config.yaml
num_attention_heads: 7
intermediate_size: 1792
hidden_act: "tanh_gelu"
norm_place: "pre"
parallel_block: false
init_std_qkv: 0.0187
init_std_o: 0.0187
init_std_up: 0.0187
optimizer: "muon"
beta1: 0.93
lr_head: 0.00486
warmup_steps: 200
decay_shape: "linear"
dataset: "wikipedia_en"
MLP neurons of a small language model. Each row is named by its layer, matrix (up: input weights; down: output weights) and neuron, and shows model dimensions 192-255. Each number is 128 + 24 x the weight over its row's rms, rounded and kept within 0 to 255.
After each neuron's rows, "fires before" lists the tokens most often just after its 100 highest values on Wikipedia text that the model never trained on; "fires on" lists the tokens most often at its 100 highest values on Wikipedia text that the model never trained on.

L2.up1584 [138 188 111 151 136  72 132 135 133 132 127  96 107 117 138  97 140 137 118 135 119 133 135 105 142 101 116  84 162 163 122 101 109 108 180 147 152 118 109 112 169 118 118 131 114 172 118 103 135 116 135 121 110  89 142 144 104 150 145 121 124  99  91 108]
L2.down1584 [191 161 166 132  99 112  83 102 137 120 142 171 176 114 170 174 118 143 136 115 129 139 160 101 136 144 116 104 129 155 154 173  92 153 158 155 143 137 160  98 141 151 121 149 136 150 126 121 118 133  94 167 115 149 122 147 120 137 150 121 106 149 109 141]
fires before: "-", "|", "\n", " "
fires on: "\n", " |"

L5.up630 [159 139 112  82 155 136 103 149 150 180 120 101 140 130 113 155 141 140 151 113 130  90 154 126 113 145 158 125 149 106 143  94 128 173 123 158 176 151 118 138 139 147 151 136 125 143 135 128 142 108 128  91 181 125 153 141 161 155 110 134 118  87 125 114]
L5.down630 [125 107 142 148 162 155 111 135 121  46 166  85 109 125 142 141 123 125 128 116 165 186 147 100 104 146 134 136  74 126 140 166 140 113 132 105 131 104 111 132 113 157 131 156 149 165 134 132 121 177  88 124 117 115 117 107 108  87 191 100 131  88 131 125]
fires before: " ", "0", "5", " Shot", "1", ","
fires on: " |", "1", " ", "5"

L2.up1387 [ 86 145 129 125  90 124 146 127 154 124 117 128  72 130 166 129 140 104 179 128 110 187 133 110 166 112  74  97 133 146 170 139 145  88 154 131 115 101  88  97 118 118 112 107 100 117 132 151 166 130 132 138 138  88 109 178  88 129 147  81 123  62  90 146]
L2.down1387 [104 121 139 170  86  82 138 114 157 145 139 113 104  90  84 129 125 140 174 144 140  98 139  81 139 152 156 113 137 124 119 124 126 142 145 166 137 135 126 118 174 107 111 154 105 157 135 121 107 120 116 101  83 139 124 150 118 107 165 101 137  82 164 145]
fires before: "\n", "-", "|", " ", "----"
fires on: "\n", " |", "=="

L3.up162 [ 75 123 140 142 195 122 108 128 102 130 170 141 127 116 179  96  73 109 118 128 100 136  95 162 131 147 144  94 131 134 140 130 134 123 149 122 153 122 127 119  99 108 113 113 142 118 145 118 161 130 143  94 142  97 139 135 102 170 144 117 145 120 118 102]
L3.down162 [107 118 104 104 161  83  88 139 133 164 105 108 163  95 120 102 121 120 161 117 110 131 100 117 107 132 153 103 104 159  96 165 102 124 136 162 110 130  97 107  74 128 147 181  54 186  96 119 151  84 121 132 138 142 155 132 161 112 117 142 168  78 135 151]
fires before: "0", "4", "9", "5", "8", "2"
fires on: ",", "9", "4", "2", "8"

L2.up1680 [125 102 121 111 118 112 146 141 148 154 141 145 122  98 150 111  96 156 100 105 110 123 129 118 135 121 159  92  74 182  47 187 110 108 141 147 129 135 130 149 103 144 153 129 133 146  95 150 106 111 123 124 109 135 137 175 111 120 126 121  75 144 118 146]
L2.down1680 [124 165 168 112 156 163 146 134 115 148 137 120 143 164 160 147 117 121  84 113  98 136 151 146 104 107 104  96 135 102 137 101 104 153 141 135 130 165 105  93 153 133 145 136 160 118 131  72 124 183 126 173 134 142 147 103 125 115 151 115  97 178 136 115]
fires before: "\n", "-"
fires on: "\n", " then", ";"

L3.up1264 [125 109 137 168 157 113 143 112 138 132 131 160 126 136 134  92 136 182  92 128  97 152 132 115 143 139 132 142 125 126 163 112  73 131 120  98 119 174 158 131 118 157 122 100 110 119 114  98 135 104 120 110 156  94  82 109 156 133 150 186 160  90 129 101]
L3.down1264 [133 100 162 139 146 135 131 114 157 111  95 123 152 126 112 135 122 117 160 158 138  85 162 147 138 116 111 120 114 105  93 132 136 146 125 111 127 117 143 114 107 144 177 120  66 181 135 145 134  84 119 122 125 139 142 134 150 150  84  99 129  76 124 136]
fires before: "9", "0", "8", "1", "2"
fires on: "1", "2", "7"

L5.up1238 [ 86 110  94 120 158 157 130 119  99 127 126 120  90 136 126 128 144 125  87 139 128 131  98 126 145 120 184 106 162 139 139 125 163 130 125  95 158 189 125 103 128 131 144 119 133 130 130 123 135 128  88  99  98 115 104 131  79  66 156 131 166 121 156 141]
L5.down1238 [174 134 173 123 147 131 166 124 165 116 148 133 182 124 114 157 145 120 158 119 150 164 139  90 124 130 111 159 118 159 133 146 124 103 124 154  94  55 155 179 119 144  97 106 114 144 115 135 136 166 203 127 113 146 119 134 160 134  95 143 119 123 111 127]
fires before: "0", "9", "2", "1", "8", "5"
fires on: "1", "0", " ", "2"

L5.up1193 [152 140 123 119 129 141 115 119 141 142 179 106 167 123 149 171 124 120 133 116 124  94 171 176 128  90 114 150 136  89 140 101 157 119 124 164  90 139 117  60 149 141 131 110 148 126 153 141 145 117 113 134 168  91  93 133  93 121 129 152 113 109 124 119]
L5.down1193 [ 86 165 152 100 161 119 138 154 139 114 121 107 133 100 131 106 127 110 104 104 104 154 122 123 101 124 132 124 109 117 135 142 120 105 100 109 154 144 163 131  81 182 132 121 120 115 126  95 156 146 118 111 140 166  96 127 128 125 143 189 104 150 116 119]
fires before: " "
fires on: " |", "v", "–", "n", "l"

L5.up1408 [164 131 110 147 139 124 136 121 144 188 131 180  88 149 143  78 126 124 187  91 112 112 132 160 135 134 148 114 107 103 123 136 126 114 145 142 122 116 133 142 143 134 123 148 109 148 120 154 109 159 167 116 132 177 113 126 132 106 136 106 107 121 120  99]
L5.down1408 [136 141 144 142 158 106 140 119 134 144 128 150 159 144  54 152 144 166 114  96  80 134 124 127 153 112 166 125 116 120 134 152 109 144 106 123  92 156  88 150 141 137 111  83 131 160 155  98 138 128 122 148 176 165 119 141 114 131 119 125  89 148 125 122]
fires before: "2", "1", "9", "8"
fires on: " ", "1"

L5.up1121 [117 132  90 171 135 122 107 100 139 138 141 128 163 135 119  92 112 125  86 140 108 101 125 139 122 119 143 114  92 164 186 118 143 152 105 117 138  96 133 115 129 145  96  97 163 135 124 143 167 127  73 107 126  90 115 120 193 123 122 136 141 150 120 112]
L5.down1121 [137  90 168 118 102 100 171 108 141 133 156 149 173 178 104  86 120 132 116 156 114 138 132 112 150 133 139 128 154 168 131 108 163 119 149 142  99 177 152 152 137  88 123 158 105 114 120  92  91 118 146 126 117 111 162 112 124 116 114 148  90 129 107 166]
fires before: "9", "1", "0", "2", "8"
fires on: "0", "1", "9", "8"

L2.up1486 [118 139 153 116  73 149 103 114 143 147 112 111 110 159 162 129 136 158 142 132 144 118 114 132 175 102 105 106 105 173 137 115  87  71 161 146 165 126 121 138 105 135 144 128 136 156 108 140 150  77 141 105 110 107  95 115 108 136 107 104 151 126 129 121]
L2.down1486 [100 142 140 169 130 132 166 142 149 108 142 172 143 107 149 120 137 108 109 111 104 133 142 121 153 137 134 102 113  81 161  94 166 130 160 146 171 155 140 113 125 133 121 156 133 152 129 119 110 134 146 149 168 165 129 118  86 131 173 141  85 109  91 134]
fires before: " ", "\n", " Party", "|"
fires on: " |", "\n", "|"

L5.up879 [138 118 126 144 135 138 132 169 108 105  94  96  89 189 119  90 133 155  95 143 106 161 139 146 122 108 135 112 130 145 152  95 136 109 167  95 128 223 126  93 131 130  90 140 117 100 135 127 146 133 116 162 155 105 142 102 155 145 138  98 137 117  68 190]
L5.down879 [146 141  86 139 114 165 109 105 183 130 178 154 143 119 118 125 136 106 127 108 160 113 129 168 107 146  98 118 154 143 101 109 124  99 121 174 167  85 112 136 126 114 153 122 125 145 111 120 114 106 147 116 147  87 142  96 104 104 123 181 140 169 154 122]
fires before: "0", "9", "th", "7", "5", "2"
fires on: "0", "1", "9", "6", "8", "7"

L5.up1499 [141 141 178 126 143 147 149 115 110 150 124 163 105 118 142  96 134  93 104 140 131 131  78 170 123 135 148 140 142 152 152 106 117  98 140 148 151 135  96 149  98 132  95 160 135 103  92 160 182 150 134 135 125 115  99 132 146 140 121 144 125 143 129  99]
L5.down1499 [ 79 110 117 154 130 123 115 132 120 125 143 143 130 150 108  72 158 115  89 107 132 153 149 125  86 137 140 102 100 128 140 122 102 151 116 107 142 153 127 134  92 127 113 112 130  85 123  80 143  98 135 142 140  74  95 130 151 100 106 135 159 116 112 138]
fires before: "4", "0", "8", "9"
fires on: "0", "1", "9", "8", "3", "7"

L5.up1371 [113 117 110 153 148  83 113  65 101 128 140 123 141 160 109 105 178 180 132 131 138 137 113 131 156 112 174 136 134  84 144 141 150 114 147  89 141 123 114 106 118 149 138 148  98 104 145 156 157 138 143 132 133 169 124 176 140 134  85 171  62 140 118 105]
L5.down1371 [141 107 123 140 160 132 144 119 120 145 156 143 121 123 148 115 146 148 168 127 123 136 113 164 174 119 165  75  98 145 111 123 184 131 119 122  70 136  82 166 130 183 141 111 148 111  82 109  91 146 163 148 144 162 140 151 146 125 140 111 186 121 109 132]
fires before: "9", "8", "7", "3"
fires on: "9", "Bl"

L3.up475 [107 135  81 102 149 152 119 129 149 123 139 133 149  82 176  83 142  93 126 112 102 187 169 129 112 146 113 145 177 133 126 115 105 125 156 126 135 177 182 125 123 143 124 144 139 124 120 120 112 138 125 134 159 136 137 114 137 129 102 131 145 156 124 151]
L3.down475 [121 107 121 139 130 132  69 117 115 137 119 175 153 118 120 106  86 126 154  62 105 148 134 184 122 162 127 109 132 145 114 151 150 146  73 132 108 123 122 112  73 104 146 167 129 128  80 138 139  76 161  70 133  88 119 120 171 127 140 117 145 117 157 140]
fires before: "9", "0", "8"
fires on: "1", "2", " ", "-"

L2.up1316 [143 115 130 121 161 109 150 125 108 148 129 108 121 131 163 126 122 144 144 110 117 161 121 140 134  99 142  89 144 122 150 126 130 111 178 135 173 120  79 102 109  99 115 183 185 105 152 132 135 116 104 153 153 127 134 132 150 123 127 141 117  84 154 142]
L2.down1316 [ 89 141 146 112  73  75 136 100 154 150 121 123 122 145 144 143 157 150 129 118 156 114 153  89 143 157 108 176 147 102 124 110 137 179 105 117 102 153 189 109 112 103 130 119 154 161 125 138  97 113 149 135 133 171 127 155  95  95 145  84 111 161 137 109]
fires before: "\n", "-", "|"
fires on: "\n"

L2.up1153 [130 108 111 112 108 116 119 175 118 134 131 112  88 117 146 120 170  78  90 131 139 120 109 128 172 149 108 116 137 154 126  81 156 140 162  97 149  94  75 150 156 128 140 114 172 154 163 136 132 129  86 185 118  97 128 128 176 131 114  77 143 141  97 158]
L2.down1153 [118 142  91 155 145 123 111 100 144 142 162 149 152  84 105 126  80 126 155 156 125 122 140 136 115 130 131 136 148 154 138  76 118 111 144 130 157 118 130  87 168 121 128 151 170 163 126 111 122 114 160 136 154 122 114 156 127 123 138 108 100 123 122 134]
fires before: "\n", "|", "-", "a", "ant", "."
fires on: "\n", " Sw", " Squ"

L3.up1420 [ 85 177 121  77  90 128 158  98 102 146 149 114 127 108 110 166  96 144 103 117  94 112 107  97 154 135  87 125 124 131 109 103 124 125 144 120 135 108  90 133  73 120 108 144 182 161 103 170 182 119 111 121 142 128 121 148 141 135 127 136 113 131 143 167]
L3.down1420 [140 133 124 169 162 138  96  94 154 140 113 124 130 146 163 142 132 135 130 155  95 107 160 130 138 163 146 152 108 120 118 176 113  87 175 154 105 161 136 159 181 146 129 133 121 138 125 113 147 107 149 162 112 146 124 154 138 121 125 116 121 164 130 112]
fires before: "\n", "-", "1", "|"
fires on: "\n", " ", " All"

L5.up938 [133 138 124 148 182 129 164 144 153 109  87 107 136 128 113 122 134  97 129 160 106 139 154 105 153  95  92  99 110 134 133 117 107 139 136 145 105 128 120 110 141 156 136 109 117 148  81 161 132 153 123 126 166 130 142 153  75 127 150  97 129 143 131  97]
L5.down938 [105 141 114 172 139 155 134 104  98 142 164 168 103  81 134 110 136 164 132 150 145 152 141 154  70 140 134 125  80  83 134 121 102 125 148 127 131 129 102 116 129 133 127 101 133 149 143 116 105 162 166 142 124 139 121  79 114 108 132  93 114 146 102 160]
fires before: "\n", "|", "|---|---|---|---|---|---|"
fires on: "\n", " |", " ==", "|---|---|---|---|---|", "|---|---|---|---|---|---|", "=="